From a checkpoint of a small transformer trained on Wikipedia.
Architecture: RMSNorm before each block, rotary positions, no biases in attention or MLP, tied embeddings, normalized queries and keys.
Training: a variant of Muon for these matrices, 599M tokens, 9136 steps.
MLP neurons of a small language model. Each row is named by its layer, matrix (gate and up: input weights) and neuron, and shows model dimensions 208-335. Each number is 500 + 40 x the weight over its row's rms, rounded and kept within 0 to 999. Numbers have three digits each. A neuron's up and down rows have the sign that makes its largest values positive.
After each neuron's rows, "fires in" lists the words (lower case) most often at its 100 highest values on Wikipedia text that the model never trained on. A number after a token or word is its count.

L8.gate495:461485506480485462468496547497478548529547473533508478486510459560467499474544518521479477556472460494506547475518529474526522536494525538602503521444602463449525545473447481529530455514465547489481491510515498465554518520580532475467554507490507523466479514535456550477497472510512533480428559572476573570544496513550502499463541523497488561445455511574502439520529513544543594549507
L8.up495:449519556508547468488499533565485505507564476539503494441502550490488527467542451483458549577441489467485500491567556562588407438516505500464439564487445540486436495516534481487498466439503455489475531462497547568564527501475506500515509517511485581485500519466524533507503460527536510472524533559553446554418514477502516480526496529520443441501563486491550529507571500498503500481558
fires in: "in" 61, "of" 25, "to" 5, "from" 4

L5.gate157:523480549504520451538513516486469540430523491584567510541501431562497482459493540465494502485485470530553538507541477537511525566432564527478442495504532484523478506507561488474493477481469499560538523473488505551462593501507526466438557522519491517546447599519509464571601453501468504474541558502472492568545472442499494504532454541565549380459554587422485501467436486532532595524517
L5.up157:498574504446596461557527449480556499532430544479424486485576451449569451483482500464576452465604524533524461438564507583483519492497472508443528524504461563505527543479512462510529493475457488594501407449478527507522496478549491586511419517512456486504639475460521541502546494474548496498457522494464557474523553502450493605463475468455517523517483484450530529420447428444511493468519
fires in: "one" 45, "all" 12, "sealfon" 4

L6.gate392:429453490466503518527500576615558497480511488566464472496531583455572565484493500532466525513488488503460431545491529497471496474482491482481511524519546506535548474478453521528584486464493535555457524565479498475479482462477526503519501467516518547565467498514458508448467533513440528479442485529473509522451559442527482432514494500433503479550548524524490501483495503523506477413527
L6.up392:497600454526529406487559489561482453482577480512415497475529489526492497492513512563397560476520528510497410498531489480528470551475590467473445492515482514502513538473471507503493479504491594632508437573508466479511418438509415531507521542529483439573517506483501501529525502468460540574554488464549548529494554443506490497492539492441615531499501420520522442473487425526493489471556
fires in: "to" 71, "of" 14

L6.gate508:512466547522542530470408496560505480535472506506498528425525524507469491438535512510522561490557538462489526499526511467459532473427508525529492454466457479405476435533539538545436512401526492454537537625496445492495503530507527617524470457534435499457482498495471524511466549548499494475497436519506463495495495522487478398468499481510511474404516471487506468460473451575464527562544
L6.up508:540434502490538541448512531551519502503552525480443506485535541526548531473559442594497452522568462447523520497546523499514484537462492531517557570502519533526479501551569546530470538540510499456515517546503466479482490466498511588591480562386486521494537468584538571495530478476441547478433474521505487472503458477459473514513533464491443501493509442533472479440455510545487505477452
fires in: "of" 21, "the" 13, "jonathan" 5, "theatrical" 4, "entrance" 4, "film" 4

L6.gate46:512488423477473526522550458561505500481519477493470554505519458517553504479540446462435488509467458530519503569491495535410557493507521462486523415433536409501466486560558530451441485530529555514545507476464507475496477527513522525523515533564479507527561593475574523461562402478555553486418459511433472483508491514512526533472428547555526479536439541546467473519500540547531486485521
L6.up46:530497478541522547494529567572512437549596522503426403365493507461508598476512491557570544504508424551470502516516467540490467541493456508538552580516451519467468485462529522566504475486535435488522504484478503552537523485548426499481493542446484520506480542469494506534543516496482462516471496542469456546457410486461527514511489495499480432511482493479440452494480480564452529404473
fires in: "the" 99

L7.gate557:526519472527509500556463536560525538568465514462506500516522579438565490411583490471526469453591491492456493519472569452480485495483514452432583512408516548434426502477464481503519501496562502465451522527484546490526464531482453475442470471559528492432509512473546479438519536559503473534569473504561542518499456489513555512521514503398426503538476510480452461408423502500464494527475
L7.up557:507491518520382450538483464514568464466462574461521462558637548493512579604549458443486509439480550514524474544450492400484536504542509453486486448460483511467458523466487510478517483450575487474505453496505533499504498496534481566521417557567527544482447516476585540515555582526546549430517513559504526509595454477523499451498481487423544511471467535485496471493494485456567398546496
fires in: "be" 25, "were" 19, "was" 11, "are" 6, "is" 5

L5.gate266:469501480512507515524470504560443511576467486492408481479558486483474422500504515572522518424496442539520529484552523494460519522479440551504461613507504526546471513435511542519528562513474581499492573529499559456489443499524528569503500451505546573555508575454514446454499547465563406506489580547458515532509522504494513433505504524504511558559526554480517431487551567528555505465436
L5.up266:504414484507523477501530529594489499485529495575483438517533560459466541546494475512528519481482408526534527484510506568457492418488541510500478500495511437488521590554452513549452516499496488490503461546468489482477524419499535547504428502517449553480492462498487437481495482472442527563483465516481510542483476447417472453442528421496455478395499541483528543563518523460425492537427
fires in: "to" 43, "in" 18, "on" 17, "and" 8, "for" 5

L5.gate200:428522425471524467485480494489527435551555502490460502534499447469554492549541521575411538528496485524530467458500490447566473507455501462537515525446443557517548475446532500489489467443517482516518509489504481541552468421540568556520498531498499564535419525542425465469508490567520473474550525552510467559498492401554509508491528454508444506473518573430457425503456486435535447464540
L5.up200:475457455520514532433478551495492463466451523506522520502546514540561483480506485492525494507540507499469511518487524472543378506533465452503503455496525550447452492504467463494489515504543440575499518455568527469459484476468466451603524461419467511510495446527552406471532446481547508502510471469492514558509492477458500479505548440498579586509478526524460485381406503558497494456482
fires in: "to" 28, "during" 19, "of" 13, "late" 6, "heavy" 4

L2.gate490:455522639490474483519485537491528499528453494460492511484549532467486458516493496567496452488526489494463493497422434486567463500453545467476507554565465546506479478492460528476433493450533466474543504551510574433514508421428507578500507476451473487440562483480428467492558548549471576503501508479493527521512536537525467459493510464504585566482538560526542531490558483531542554503449
L2.up490:508532474446459469526534472560506513548532480461499542449465532423578453445538531454505477528494503487523589471534496441507478489466533484523457552522550513493474527501559450519473469554530463527533535476496515524501526438507491487521480507484562548507506542553514443518510540480509585559461493491489487435488520533515446479443494565461461494547506450562500456471458472482538486458478
fires in: "national" 10, "of" 10, "many" 10, "major" 10, "world" 8, "various" 6

L8.gate426:523469483459496483526508606533500513485495480534433521450508560425497504495440501463518504539485528494498490493450475487444618515472499440471544523538498450542452524484398445491576430572512486472550531479494507476481487522527544469463557489499527390519499531491538571510478552442533481478506489498516567484474458476442499527511499440430500439519471507488553482511560474487499479458530
L8.up426:482527474479511478555519497465468530562501529428545467525505528497480475500475454490577444428508485518483479530512559557474550587523575512521518466501473534468517475532420546451611503530476509497471452494531506503491490469518463510427476454492541484573503472438545525559535503510502528446460506483442526487525509486475485549489584489543518458457525470497531548501523531504584548495505
fires in: "is" 72, "was" 17

L7.gate463:555468462524558480474478502556488493532530498494495493520632508489484481495502514565520473529459558474568446503478465536460479430521454527497494494465476498565482473494483553606546482481425479476593489481459518549481570483428535437513519521415449421505518475485553477586483511453565525432492541480534528491487440500514394533535497410532437497444530470530490463442475497554458514589558
L7.up463:512559515497483508513477424417532455529611489450415537480528502527484547560546502472562494532535458511482520471522436500534477457457477447497562549541427515451523464523521563501418476461492527463512450519429547533541519426548547485562459565440501411416463433499494462525495520457482440472491511509515470513470511475475483512496489451464560551480462455532554442487505533539472526454487
fires in: "at" 89

L7.gate170:433514567507480482497431553464457494444447521514551546521516498492473487484499472514461539497537443491495479622543502543449493557462521581544497522507512534542496490461478472374469431515520496511487539452477558455483551540436522475501490499439463528484465583529562517441481481434477476570514425540526522581475486521590457482582513508499534518511538575560535506583538515498519490489532
L7.up170:470491469534543499497443503463526555416488542530528500383576518549534506448501586492465486533532451482503532482438516529473482514511433505505530584457552456591528451423522482483566403564491480537500510551504556564492561488574515522458438453560507569434506535517533442495518484514483501502493542536559573531579513546451463404466520444506457509461568448498473495535553536497513452466527
fires in: "while" 35, "but" 18, "the" 8, "and" 5, "although" 4, "as" 4

L7.gate117:552499496561534497557485552504530531454562444507504465491510411514488509490465510506606509564506492462460511506492527550491517502487574462556511489505479505517506523479420519421348517502498476566462470531504531498521472561497571497533429539562476525518480443485559499461510489463495495506445498452547515556514488466482498498495480438476532473547494559551500538526506464501549480476472
L7.up117:534469480544432495472457535494446557423438433535444478488464576454502521522491487520460502540528528480449480415545441485508510526515513507514511477540492474398494505492451572488465421562476520479508454502513522516532542546470461539602592584519479452498483556520502504516493442400528487541484491488529497512468483541501461540490532566534554487489604496514484526545449469466490506458604
fires in: "the" 62, "in" 5

L8.gate725:514465559485522466522543425506512570527489504498589520475505472447535535442500489557486510511480468492532465553483426501491517574492506481484554544523426510496503471523475580509514460542470500467558590457511512459527523559538484515508459489492449504499515466450452501454452492534496541526485512499547417488467521491513532498418466476559455456497476486504447464497452547470462487513604
L8.up725:514477561558471501537477499523473467497469481540541485468507518490514597392522523515512449523498583478506487504535404509561552531462453398480484480519429461539475551469505475529560522513529533528604507468475538501502582545515470511570474548512477491508539454457559580526489451480460497559498519523537370465568536478529515510522480448484481546493517481574505478451488529390477481512485
fires in: "the" 53

L8.gate327:521463497556545458506468427499447531470598438398554525460471546486520505476504595482601516521579520534455480512587522533478462517507492536518519487465485513558503492465491552462549573482450480512454515502484531528492486481467557503489521517542455487461499447492530576491502446413478475540478553528454562478503482413538527498413452495460538534504545519521459497487492517537485532526527
L8.up327:471421474555476516480521519531577431488427591547448510546514480412445559457446519524534462530480568486574498519499550504447502507455536435473517402480492493445432571478473554508486549523518465514473513498541420559581534526485573558507447506477456491486537484545551484453491494489479501577517466390481538461483527530508455535536505482505496479485501514496412450513502487429505534498532
fires in: "the" 75, "a" 13

L5.gate81:529497508507432505505472493568499511546502472500506443518570518436520499594542466519475516518517481466440483487500499526552546536526548469474605494553534493503545478537552522541471480435515479496498439460458486464520476477536519508566518567532504461495456368523553548489487469547511494485542488559513491496491530523564520512492448370480457465479451454545471487540504517533535473481472
L5.up81:494482576518475529432464508475479452454492521526539520529494481479507544522471436465532463498462454469458461512526509503528535513424542497450511443544471570438523472518519522540439520529408534490545403496491475532512513487504505429573493530444485516533507482466484517496598510492506450528469438536566459631563459470482534518458487449517438520536515595504439543509518442473498495464470
fires in: "by" 39, "with" 12, "rus" 6

L2.gate542:497531496508459516464482556486475495543493502452505454548536562508512505447478500488468543450485554434520461517519411483520572466513492459479539488591543514511555495557521494514497474462507504508482409544456520460411571486467544456505487450430555479455581475472444545571514518487496491496547524516508446549450549473565533473473503468463495437518518497597542494496495487520514479472467
L2.up542:501466492475531500518545494554526473522541496489529445530536450500505546513457504532453501515533529443565463472520490497453521488463510479398489533512502453490523494490568590494516460415581539558520501549444437555471493543563474529499510503464559442500464424497508487435586570596472533494472463519513449525509541486457506450465447528435503519504556522517503482535534511464538568467508
fires in: "of" 32, "by" 13, "warwick" 5, "allegedly" 4

L11.gate445:461520458530548484522468531589441536474510456514547442486518516520520524483492533431463491571489498485510500481520573501501495485477504493537473482455474482463483503547500479471451451512532500498462442498496513444504438483578572478522485497506539529394508479486490466527588535522487478553545449462469509509434493469529504556494422454451456502553473519489490563471498523510515573482514
L11.up445:469485455539545468518500458560521498576461541496508438519558498446590544480504507502544507426493496439550537514528444461507557490505504485541519473497444512470479402508463429486468503514542432521462536522483565488547475497486498446486501379484484525544535500475523543548546478461482551471550509517570475504498471528539498471503465516520519462490526486497497403460509459449451440505532
fires in: "june" 13, "december" 12, "january" 10, "october" 9, "july" 9, "may" 6

L3.gate518:552491548521546491515487560524500568537571544549460510481614561490505543537526488428485460522470481537495477569582533512519528491480458476540461460578533452513472519541485461498451450501441462495590425498505564514436530510488572539504517475487536474458438520432532458531494607503533554502471534480494462472556507523441499593506505466527458574520491478533466514497451470476490446463479
L3.up518:452521489520517538523479508452593487509484562475511542531500534443501493554465518475499494532446486505467548538475516517480583498545524494516511532548377515506516485552507501462498517538477469481486482551489508483502492485550457461490518549450560468498487469539410486487496547478504460556473511513494494526482545462515499513485517438546530494493484475511391461514517516517470443573538
fires in: "with" 69, "in" 4

L7.gate697:605478525471508487451497526487522578439486516527461509550501519545477497443541502456478518466461540529515488559504506564493513486504454463435499500628403472502507435542530506442419534443531532433526580487510503556502532478459518563485496486474584528546465437517486512536489539500542499519471494508453484484502492446458584553548491437590387459536483473460491458461530480530485444489480
L7.up697:487511522526549537602486457417551499438498503532550464582467530508491480432559502531570517470516538444488461476531508555510479535467483510511440512476452433421447586483574463505464471528462549460517530480512437424498490474457503538512547452472475490534512450480565495520485506450474554507433494483555541511382480547498532515471521476503452529453481544488408439432501552477495519523535
fires in: "with" 51

L8.gate351:487476478476476431463476529522546511426514486460524491485486548496516506485499515573463439556500607499477498510509546473473482430483555505463466447505460516546489495479415551520505496491491404451515547511516552446513551513488476425454514495507527460513521507505538524515572523433524529423469475479482559434532498516471470522457475475502521512473432524496433467452493510500507484559441
L8.up351:515516476468462483494514527525502462480477415486490427495624497496513549519484513534524551576495472467514489502466487519555578518496457552518481455488576536530540448506448514512545571597521433451478493495564471496567530474480535496487486490523521465554518515545547496522458472476549504442482547588510505516508486520481467531437529472490503534533487455494476556512544513528572520483527
fires in: "with" 30, "to" 26, "of" 6, "has" 6, "is" 4

L2.gate83:509461480559472485514491434499522591444528478458458498507389480545546475476494477460526536554540543559470393508471557412480465536490515497509454507554522508491545546494451524472472568423498393479467530525480466498441437479477552467521517471510417495529521504534471559528460477490493525417499503511423441457530492480517516511548526523528476558484441453499573549428545475524564478478517
L2.up83:542470509478494400491510492499487496508443523584403477542471514562525417491470569505564481531511515496506475517459538428439451503463532477489506500485429605479540477588533475430547536509431486513489495545489424530448474476523529510497501545469423522454510515576566489524475508504509534478505460521500485426533560470487497504492555520440497486517500441507516509509540538492526447531466
fires in: "of" 95

L5.gate131:521483457548445543544573447539498510435522471533563553516469430530530451452470466480446452560535503519462480490563447487504556504476467515480525556476560454563545497470459549488515551537506475524459493527534536406468527492464484474505496534438525454481481550442504484463456482500587522557523540481460469472523509464490498530501544565510513467535555499620476499514468563491456516501529
L5.up131:463492510424482470533443522422440481490499482568496537548459503505473466470523514524503484522483565499587527535498439510560449468474455488483456499390463488485491544552534543445446484489520514487531548478405516518567448423506478441570484498543524500468399495493496517513469498530507423526518563500501498456456496535544536502523466484508494455497481480521511523450456532501484500500526
fires in: "a" 79, "an" 20

L2.gate58:531452496534508404440539563503482483583540472503472509525492520477511524414543571518458568528503442587470522508536517520417496513512541486486414503542498560494528442467511439471507456499483516455481460485500462514503456457433498525524542478511494511441513475553445517492458465422497552497478458494446421415506433544418492559522457550490460492542503540398459523401439480496500526484470
L2.up58:470527475519493538448416536458581534506475503501526498538557547510557464591484498493516536492469569466471509550514460476521541556490448540462399480466538535493465413508509451486539490596474528499505465457564459489385504496490512482543486510530529520570553506479490559574495469456468530469533419456468516504577508479482552528490517487416544496418506426522468454502582513485511525451478
fires in: "of" 28, "in" 25, "off" 7, "along" 4, "vs" 4

L7.gate737:454499428544524505500516521522424513563472486513466572536524527401479450453542456491472482487538477522530436512565482561517568490555513504489537515499500523487517516604527517509546483456519531526464441498496446505473530394507527481534538484481532415549463530473538547542399513484537438491544518550550500502527583469463536471490558486452536558507478459503527529484516536500544484523500
L7.up737:402521480586466520435554579515480462446543432522487542519525529535509495492517471521479498495478524552487481493511456537504557536475565495612468534548485496499504448464541415529504530497462497429448476530532504511487482486469467507482547520457491458530499494517532465467493474485467503517506484505518445485513502468577575499461445445527491574448476473522439543512477402425521529448474
fires in: "at" 22, "of" 18, "for" 15, "from" 14, "in" 8, "by" 4

L5.gate31:485506569503484475540554471537519556487483481587449475535523347504464430442497490525492521460469515530463495539463560541489467538496508492483445532498491502538503499479488498491413492520482453463491508534522514496538481409523509481450512503462577518521560513560498446508500508445544531480552510504521443525410512511435495521469504545480479506490505509488535465436523529542484444514406
L5.up31:527446459541529467361493522523489464475490548484428568458581491450441528504492508547576462409532546497554497487469459436480475543502534484448476497525431580429563601526494477454475533532532498517416522504526475429537460586473551465540460478494435442454465507456475551464514438584531467464500527520495583421544448500536544474497434542515532520534514453518468468435472417530456437527534
fires in: "may" 15, "june" 14, "july" 13, "august" 12, "january" 8

L6.gate69:583457496447502416556485515490569486473461506599455497461505531514504468470476502513448523416462446570618463544509560520464458560532530592556418503516455491438514520432459482427483539480527525465474502468517431435441474471504531520450538561527458515515545486524494462515540474528460512490492520472470527524536486542538515511528507484540479560457447499495491498452539522452509515551494
L6.up69:558488477544524493526505546495513488482549565472519540427438449507510431522468486507491556486437412508520550482488509508517504544430528489505523542451469512413537492521509454484502461434420552518455540526491483442475547510542512496439515532508442529510443581510509543543470501578465580496509455509513494496515492506533517457516497468533500537482495546635470433527464554457476566497441
fires in: "of" 22, "many" 8, "all" 7, "numerous" 5, "other" 5, "most" 4

L2.gate463:497530494504517488418510497523444536496503488515516541470480533541517520550524435494444548454532483517556529489466546565516505501490521558577529497495496443487578478489487485500470498525538542496478523570477466495525582450496514462543534483475513491601528534467480495526460535485539420474460485495481481557469496463496518570482503505460438486420558478461478509456520474500503468501604
L2.up463:535505470538513432468482525505475466533503500498555496590512496482521406479536528478518487468539422524484518472605560477440510542454539485504507475487526529501518553509579422454545523528449501561538509487516477538504598528462471486437497484421536523476466506502529475498523501494479507519467478528498483574486473486495448546566514485507444521517549505563488486448450421474585372486490
fires in: "of" 40, "before" 10, "final" 8, "celtic" 7, "finally" 4

L3.gate345:450459495491491508513535466577530519420536526552450504495468486499547460508518477522462562476521486542492549508444481557418417499510533531505473526527476517429487533478488437460483482406529481491477456477615501483456547513529560509406445466524431482484468520496450500526501501440571514492501482526475481438465556570500474526440447486461549500391587470541492546429459560521460521491559
L3.up345:563511465513476540535458457514440405483499560554395496497479492484535528503409546479471541481544580515465510570469500555435488495403424529479531482450502529543479509509457499435494407478545551523497439496504468514465531463527440583493525442493487415471501570540467529469464469518573405436507505551536518474500480452495490476455428488475506517547500473484527507501462459497517460435456
fires in: "of" 25, "some" 25, "most" 24, "especially" 5, "nearly" 4

L2.gate494:440436440628475494572578530487509537435487487511545513546524563521469506500543552501557457489533483553511534488507543581543514525453502585523470477457538503537532492535440503522513527523528508504505495501520468472470527496488504484505498551546443490491480542462507527470487473459424474472527514450506562475460463520546436458475432536454503552451476497543533481569462465540557439425496
L2.up494:531435440473471516480485475548533504539447456567508537500460560492571427535521468497447504519548493447489487555531506565479516527456595502458520494468569448449498500390488501469501437447511541514555468537466481468442574531521488560468526501539473550526465483548530473443449529549479523481506603519574501473522523547523467526533458546488466459506524550541457542510501526496517458471493
fires in: "of" 23, "to" 21, "houses" 4, "for" 4

L2.gate748:527520501454508516491556522546473429554522509423544515529502483492523567485468551510477405571525457485479448530411466484524508451505540466494487498475472507507441509489480554560505475584461561430470411547517527507518435518534502492438493486538515468457554445553488564577516556493471521532524455481558527546517473508478541508495491493555500457464509552498505454477511444494597475520527
L2.up748:425532549502496633503470487499507517512547558460531529468532499550533474490473529462466543500492566553514532516522494425437455518449502532472495388482490525444512510500528460534519500562444559436494506462579508510490474501630565450572519529529473454476504497507518491474514409566523602484497504505549529452500495470443542579452513484506512433478468537567481509468512453481476459440491
fires in: "it" 73, "him" 7, "them" 5, "theme" 4

L7.gate579:567480532536511440497511550497473487536529520427418527463510466471499450468485487464542459547494543524487511470510503425507534569502450534576432496497546496520458488517560512474523487471467478505487463449567505508445512462467548445507510468425495428524453529492523478527499461455538489542440472473482512487497479530501488512450490439563441513431488464547439512523546523520516457520424
L7.up579:437487574548458471534555568504488456504566485494505478540476435579452505475483498510455529536530467438502546461527499483473455465521486537415456484550432556458493414497464514474462514494508504491489497493475536564552474569471484541579512512471503461476450484617518509403499541468557490545507458551507498452493491468452437511506520509535576526471481528416443463552459507460498526472538
fires in: "at" 71, "a" 8, "by" 8

L5.gate603:554429515466530515515561500464463421523458503535536502472561567540496439522555535467428464512473472485527470494468433443486506550488507567480418548454452536514526479522418539538479435565445583534487476613550492477495493479531447462534498436492466507506548484428507526536490508582530535509504510538519457511533518560418482452536475507547505488432500518492420491434542465565556480468485
L5.up603:523512582435405523503486519519526479488442486474514561515603491575471447420519530471426478543463514543525542497489478540498471494584496506532491537424509511520500473480493443545446477429498446489466437526460506523514553513429478518456528438516466557491482485514499511516509513522465501503461513619481561492469504572517518581433474440533505457539580481562549440451445532517452567501571
fires in: "you" 17, "they" 14, "their" 13, "he" 8, "theme" 5, "them" 4

L11.gate436:426507489536529514548435473471446450474564564481510458515554408498509594474499500544519477500561483536507509588494474462487467512534479526502460474491529421523474522505498504455430452546481494522530572503561532576543474582533546469451403477527444444513530520419556502436513520535474513478496558545529451504547515467492479529560528466551551461454493467527502462456536479559463542466528
L11.up436:496515480493489470547533530524501549489538533504511503553547534454470520503505561471458477488535502469481497483494527506512529533485501519409483477444456505484439532507444486503504437538535511614502500478478529517569475451480454537527535573539408495463471438588477536447522532481470488526418445528453469568614485474508492522514457415481450449555543508438432503429546504526507537578469
fires in: "the" 31, "on" 13, "digital" 6, "theatrical" 5, "s" 4, "as" 4

L7.gate281:460535496480536463485516458564494506465534519489532452555477520512503493527471455552482531512463532490512462558543453451475550502497482546537489507438512527443464582494477499476505443560418511557457540426491494525489487481531513461411532583432531468484468482448505492508523541456500474532526569491527493511517485529544484516530519520553458505489507534523544542515486479531514505489487
L7.up281:510461509479475498511527529532544513476494495468498483532513538502447533524549520558549498542488444505488512530557542458438572486524520481468515503529460491454498416396497580548547457553460471414508517445492492554598469505564496522502536604431507553526521472548478490477429451575499476510442472492545531499584498558487476527514528478548498510536499496512504570526488487464574564471438
fires in: "a" 55, "two" 8, "an" 4

L8.gate164:465502441534559443501457539473481517489482493512497472537495584432457460496494555546523560485531502474471514466501546498465497459489439474497532571494497465561501504487491458483536540525516533492534518491510552450528500464540545516526466529473526514458508548444479550451424465523534463462503508458522441501567511490494548533503488500551524526556524483463545537512471500513482433500498
L8.up164:490463556538517436483511481525520526583517535482448615499543437477486483488516557458551479495477481467466545442482547541554460455537488537496493489589574539503552507483557538541475491503436455489456453508568493500472542510481535584499465485550483467473498529535546525473517428543455493509535453506421503470534542485549482537538421510548496505454443472457502528399486499492472494478440
fires in: "of" 17, "1" 17, "in" 12, "national" 7, "for" 6

L7.gate374:522467465498495452477509524492456512555553499432547563520561503545463495467448604515526470531479531545479525558509476440517509521520490532529466505527464488496501517463521557510507475483555447497470522494572476525449552619523545506490501557481464502498454474481460541526513510533540542568533522571546515513535486566421463540546522484529522448460581525504439467522466492522529526567441
L7.up374:487477490464505508510504503485522456495486468507482510472510439501507454523544518460571477469598502458512566481475512521490492461479533516463466451559521521463408516455523515498551516455509531524529508493475560485507478439573448430527457521463480495521512550534484477549486471505509543484497446533512565445534550567512570513476477517538567451525413451484475441498453451480513560525516
fires in: "a" 66, "built" 14, "an" 10, "one" 4

L8.gate208:570510437557470496524576560558488450505447362469490562481497519506510541495543496502492468458452493504532464452465566513527495535439565460549519558469464511481497501525448502520525522479494517482487486459521493489493514530512493511474544516572471494473513518486472543511520521531570498496502484580523502531503531482513522486511594466506535458534485507430501429494417477542443384479501
L8.up208:500556491481466484499536512486532448472524531516528498479576460543490543561486477560496517461553447572453495524471548426467556452497490498534409468513488473445458413465493515551558433550490528478515478523509499537483557424517458481524532486542450498522466493578540463446523559543578465470528482476500422495553468511563518516502556426480520564511485568506494506520451439446518466473487
fires in: "to" 27, "on" 21, "is" 6, "are" 5, "were" 5

L8.gate714:482486589503517467481471525466446543514475497527510521493502480484527533548464523526503540450465521550509451484529522434579450557467582521474557477457444469539492485574465501480444543487551514495576584490517537540425569498475478546524486549573486467434494541464537522459474465443463465549483445473451480507448495546490498492494551540553498500547466480499497523510490456556515544448522
L8.up714:509513476496551554560486552475507461499471520480508492434550528532589571492509498538503533467549524443521465407518587479553505482500499453494541515410446481524489580460509447531533483532482451604520503448460508524550437397522413574536508469457478499470584379447481554517503517547544519517527503499455495540541508524501489480459521478435447480497448502466516508413447467557497529471501
fires in: "the" 73

L7.gate762:514454575484443561474505487562523472444565477514522529479492577443577594474515501488544471567451455489529507460530534475526558449527564522568472557541538404568554492501517426566542497502498500533475532518548522467547531493468480487486493462536472515542529549488531486587510496452511522486510498544493588501419531505443436502540518451491473560441574482470449572536531441419507466461507
L7.up762:482483471472508486505414573596546415489516436467502502492522532456519548502551467551366494558450488511494579487455527520515536480540483423471512494471555508468518505500506495487518421470537471540479459472488499509524564460540540478529471603494420524526528526502504483481473568517532442465530552470511533571456582561506542448442529507524480486503493408469462551489535465509435481449501
fires in: "of" 48, "in" 17, "to" 8, "with" 5, "on" 4

L8.gate310:569500487462481502475579573576476483516512437545483447491481465487473498522543502565410577538586493506510569451479447468529605531469525447507503486532461490526517541492472490519476445452556537452425407458442431491544523494459504474506591490447508379460524472519479530514519525503521461514484532464541536545511538434524512513505520480530512519501494452538473495477470437473496504445522
L8.up310:480472501498476473448455520454469451496491412490523521498444478500524481493499436532489530525506440538489433411521517533513495515494536505530468531443594444501460538522566525465477480472402490448484492527459478508495533536440480503526500536532470517518471427471516509583475568466495427534565443473532466522454517499550425464525538519556426567456540584394495448471446455531475472454439
fires in: "from" 33, "of" 12, "before" 8, "between" 5, "left" 4, "in" 4

L3.gate376:522461439488462469467542494468479528487482476543509519485506451450547568431563463415436512532475499523540526494523496513485530538510413477508504470451516448432515536548496522537488569505578512563440585467498434489438450484532512485519459490448480494537465471541575505583414530547531485489525519480512548458496444499512414430498510476534490495419495571463471548446499495577468497544468
L3.up376:550489482503511507496500465483527530465530475551520525511431532575522426560501501541489546488522575468493469536452568492517537474580523533420460477419533473465512534509497513475545543495454484557542504507524490473464508466557468501519522525555401493491494516490468471509499512458486525553529502487505510536557504530465485455473452425441508423440540593521518418523565522597554499455481
fires in: "design" 31, "designated" 6, "designer" 6, "set" 6, "additional" 6, "of" 5

L3.gate691:564475447463468487504503502477487493526550456521475491494474570509422475538486455482485527542455498454488456527491475488521482454478482450460504386478506502481525505478491472472526529478539508512486531441500530523533431491479420455516474523500520498509440580414482555445402478514527478541435552552511540472429487475500503503519518556395525488528567532546489591459463469463485498538518
L3.up691:458533472460538415484454452456424501518559535546472404538480566523431484497435427491521497489438438456496487521459477505486502524564472505483526505546537512481493462412516523446509490447492464521478529483525487534596484524491484513490420546449528465537479524487533517491430524497446485495484552427510527518488558511499588533501445578422477452529416479450527503461451511517508471543502
fires in: "is" 47, "was" 15, "a" 10, "an" 4

L5.gate201:546424486607484526497495562490488468524534531494558481576557544448473515547508535470577413496497558503489451503540458557573440536488487572493553474474475460507499479525553489480508506496498459475457492529496508517415565471432463511462509456450513513448443451469541476541449561445533516453448514551535516527549478526501470464536475421410475542495500547515525501460525528563534486443454
L5.up201:506514537468546517550470463531543430463473527567501502544540498448444515577484550469518459583522518480569508518453556570474475448552524584528451535501495477524473539496476496554559506501512472477438488546447590454480469502519513531509521482466504516479505428478558489494560563438488553503466493560499493513493555498529539537507547484514490481452485499528516550527493434521530573549524
fires in: "a" 24, "of" 11, "an" 9, "up" 8, "to" 6, "headquarters" 4

L7.gate503:575496499457487505546498556448552475489518468463494477480507519473520630494528508513457500550481464510503480492472482619519505480519514511466557540477452505572470430468496465440473561499484430457502518597455561546526507578521501452514496370457522506468484518469545490480576455489544507545484404515400478464523484554483470520486579530536493482489483508500557432523504483469510447500432
L7.up503:493468509495533473481503517537542527453591522513575492497496522493475556520479436553460444468517590531458529490507507491620472478473496521539508566525559490508445424528427528530538396496554492562469485498484494474454524538518475505486493499495533507476484499535516495540525459526499494421482452552476534537453505457485480472472516539509511577408444552516469551419481477501486522543529
fires in: "by" 63, "time" 5, "years" 4